python train.py --num_hidden_layers=13 --hidden_size=256 --num_attention_heads=3 --num_key_value_heads=3 --head_dim=64 --intermediate_size=704 --vocab_size=16384 --hidden_act="swiglu" --norm="rmsnorm" --norm_place="pre" --norm_eps=1e-05 --positions="rope" --rope_theta=10000.0 --rope_fraction=1.0 --qk_norm=false --attn_scale=0.125 --bias="none" --tie_word_embeddings=false --parallel_block=false --init="uniform" --init_std_qkv=0.0551 --init_std_o=0.0 --init_std_up=0.0551 --init_std_down=0.0 --optimizer="muon_variant" --learning_rate=0.00951 --lr_mult_o=3.0 --beta1=0.93 --lr_head=0.0118 --max_grad_norm=1.0 --warmup_steps=200 --schedule="wsd" --decay_fraction=0.565 --decay_shape="sqrt" --final_lr_fraction=0.0 --batch_tokens=65536 --max_seq_len=512 --doc_mask=true --train_tokens=733600000 --max_steps=11194 --dataset="wikipedia_en"
MLP neurons of a small language model. Each row is named by its layer, matrix (gate and up: input weights) and neuron, and shows model dimensions 48-175. Each number is 128 + 32 x the weight over its row's rms, rounded and kept within 0 to 255. Numbers have three digits each. A neuron's up and down rows have the sign that makes its largest values positive.
Before each neuron's rows, "fires on" lists the tokens most often at its 100 highest values on Wikipedia text that the model never trained on.

fires on: " |", " ", ";", " was", " is", ","
L6.gate459:137098136107099100139116082086104160089175141146178109086122103166113184113175110204115162149085164153086202178104099077099098160109105130093154133090099170130081138067137135145114127124187170131124101112147121140093107095099132095112154111096108109107118114092096119123099114107175149143101122078107163114100129113086168096107131170114147154092173062172147065105143053165041115129169
L6.up459:131090131108129086211097092131156140201101167134130130126110121140143080113123140150141107163137159145160140201114092127156097124151104166210140139140116109112116121173140081105127097135110128199095118109180093084097082151128128125141100169095120158145157111145102110121102092095134128216189102133108104136124153101153128090112125187119115126103127195136128176116122112076108086125113

fires on: " ", "."
L10.gate18:134099154130124175190135115076124204150102081097122131147116067087089127071167109184110142125150134134099140130089162104126140120172109166146110080156150195086114102168093161156073123073129112092106129122165120089100102103103171168113086129181136089084147127098173090148132128136067182131116128072185159159158126116120123130162111134137167148047143188127114142123163114147151108154129
L10.up18:089103142121159136119105195128092160146093115142147177174124087112111146100168134170121147156150129155152127205133154149148117108169091146175128135115065124133130147114117164152139191112144111127113093093165143113107061070073129137100101199137140101116139095141112043119094122147087121152160148109095149084153161125138117089125116142151110134106115219165096164165165133147175086161120

fires on: " ", "a"
L7.gate234:152120155182158180141121125103184090101197118134074089087148143140103167160161162125138162092147160096121114097087155101107104105139112181130115114111106209132137192176123106144086158139176119159107150118116073144106101115142093087121143100114150131107164173147095154122179120189168114123164142111091122139130181142101149174145104193132152141086145120153114128112126133125174165148190
L7.up234:084103106162100151097085046182144131158111124164128098097083117161144119118111165147090123106097152059116187153145084051142117117183122169124112111127128136136137134106094098147134106141050162071168100112120128085195170138086133115113118162162093168130148107167038155116135108111118131091058090135173134071112153122167115170142170123121173167139117088136175082114111126212092142159162

fires on: " as", " from", " by", " to", " are", " for"
L6.gate423:163100151133135102120195126144088104114140155140125160074112140157120078097156146175107106108157142122136071163161127112122195175112093162158123124100110056130134093128127137143104093075129065122138189122113123170082102116102174072102162155104148168150157128087129126090109131127085117092080103087130129080180101188134121119141059157079124115099157099104153174121120128225161071138121
L6.up423:153149105156195094121101078146113100052134145119211053092151185197084140126094136122124177096146136096171121118138187158166089115149082176176055114094116137123118143156127136138080097148036141148107119158147106135162133168147103112103132158082108176161169118110116110130153073114081128125134150109105096097112146137131130169092160100074124148140129157105137178139123119111185100148148

fires on: " medal", " Championships", " round", " Cup", " Games", "mission"
L4.gate132:103138106149154125108060125206145116097130196132223145090112127174155175128139064147189175143126098124177129132155131143156125135091168151127124133105142090083131120134160129158116142083152135138101128150112109132165114091097135072170100115089103096127135113177166161127170151143070161102163129144165148120140160099104114076130166068120133181116189165119123129136126133114148163138062
L4.up132:093130107145133132090134056119092074094181149106148152088126151160174210157060112146095111140074122083137170092124149088190130196110159151095121149153139088067119101160156107158154155039122174115147107160101105146176060141116148153077140089113116091120126115105154164176131147115132168128107107112111121133166149095125115130145112091184110136082147104125121099077150162133142197173088

fires on: "ed", "an", " /", "a", "e", " place"
L3.gate248:130155164164100104131106183178143100162161139137024133192136100115143167096116129144091166110117138126137149140165190152185158127108128133096196092143110103154111172131118147117114183153119133128153102111095120104115098130163150126169084123109162093109115115164154102118095124155153094186110134091131113073111123107085124096189139131093130123062106046154100089147131116197094100159165
L3.up248:150102092162135178069151075192120109200157129167100158124055118132105149121153086154130122159072130057159147113129126113144149173107077119080168089106140164161137123081064175161146135141113156121132185090156127099158184143087136138105106148096127093105129093107127053112186029128070137121073133138130107082112099116110135161110149120140150114074145130133108143092088106110153124131175

fires on: " (", " was", " ", " is", " example"
L6.gate435:148127086184181172117122126138167079162103125087081166100159093160122106104148090188160093053136150087146117084138122115111144111141157150131099099157138123089108153156109092134118098115078098139088179154115134163102144127173150151148169109117167169144126129084139095117107152141095182122131080126145143102163131104156120154148086118201085141130168125102121204097115102060189130121117
L6.up435:097167139123104170113077171200099097089063160101056065115104124157094096124115096136064135105125075101115070136154092104153136114114113151140168093103149121123101083157098095088151085126122106087185086135122171099124114098147145152112198083155171154091115151128090085142113060190087126169082090152131096112129126094132140183228131139153132168120094101176095123171130179153148137138174

fires on: ".", " .", " (", "–", " ", "born"
L6.gate452:104157117124160118141149126130097113105179148096122140098112105124138092126142130075055097101138122046099210080134147140125140165166116165169108128097089132187119199131062151084098148127144078120109119133112158122127040104148111097083090145145142146133141098085139123174141123118121136142170128108105136143093130136176124132187083206075117110125181079133136093196169134124124069054137
L6.up452:105165139154086185140090133148143119136129095094179092112189106111186066118147178144046160138125108083078106169075159082132093143130114162125121179099125088130092134148095114121126174172100121129167137119192152131095151101142130093085129124122141153128120140089126101111184040129024069091136093102123165104188065155100103150231097137102156134158092159111106078123172143198100143124170

fires on: " for", " from", " To", " Pe", "20", " |"
L3.gate130:158163131156110181139110140153121148158193088194105159162121145159192099195146157104116148190157166173093083175149071105160149167136136124117124131106133124124070187079139116081164152103123087104025134142101127140163130141114172139053142066113084158157177182109134123138167155156118077147101146090199104130124123177181150137111123182120067061113161098097123102162089078172133108108138
L3.up130:081075127194113159152189147105101115168157176084196099163104158209059148121077134122113164125171127126166160121137100101126116149126166109171114119107119133161089127072164124098155171127113193118119098140060122173151092127131157129140139134130168129140119138132149128166096132152139156129122160106226113107083187056109104169176170127098121148103130124130169090206093177087183104151112

fires on: " /", " served", " office", " ", " |", "it"
L6.gate231:165206120112102108103137124123127171131203134083132162089180149097128138144089131099160135150121148124168117103154108152159121139139087195120170136058145123128113113114092145146130061136122120127081123132135110129129073118132181115139137115144187079139118137067122176130131170150134150108089148161148119166078174100116100147153119169172122166113118159113157109134127141174151169131113
L6.up231:089152117124108114115076137087120146142128127156103134129102164135151153133125176133135155169095187092093113172165179082148092065135076112144071130090097127088191192177087168074129092133170148072148133080132078116145129116044164108180108177152126201108088159150081136147200175141108105161103119074130094154134149110157201113169157113162148144154157072106123104110144104189136155112121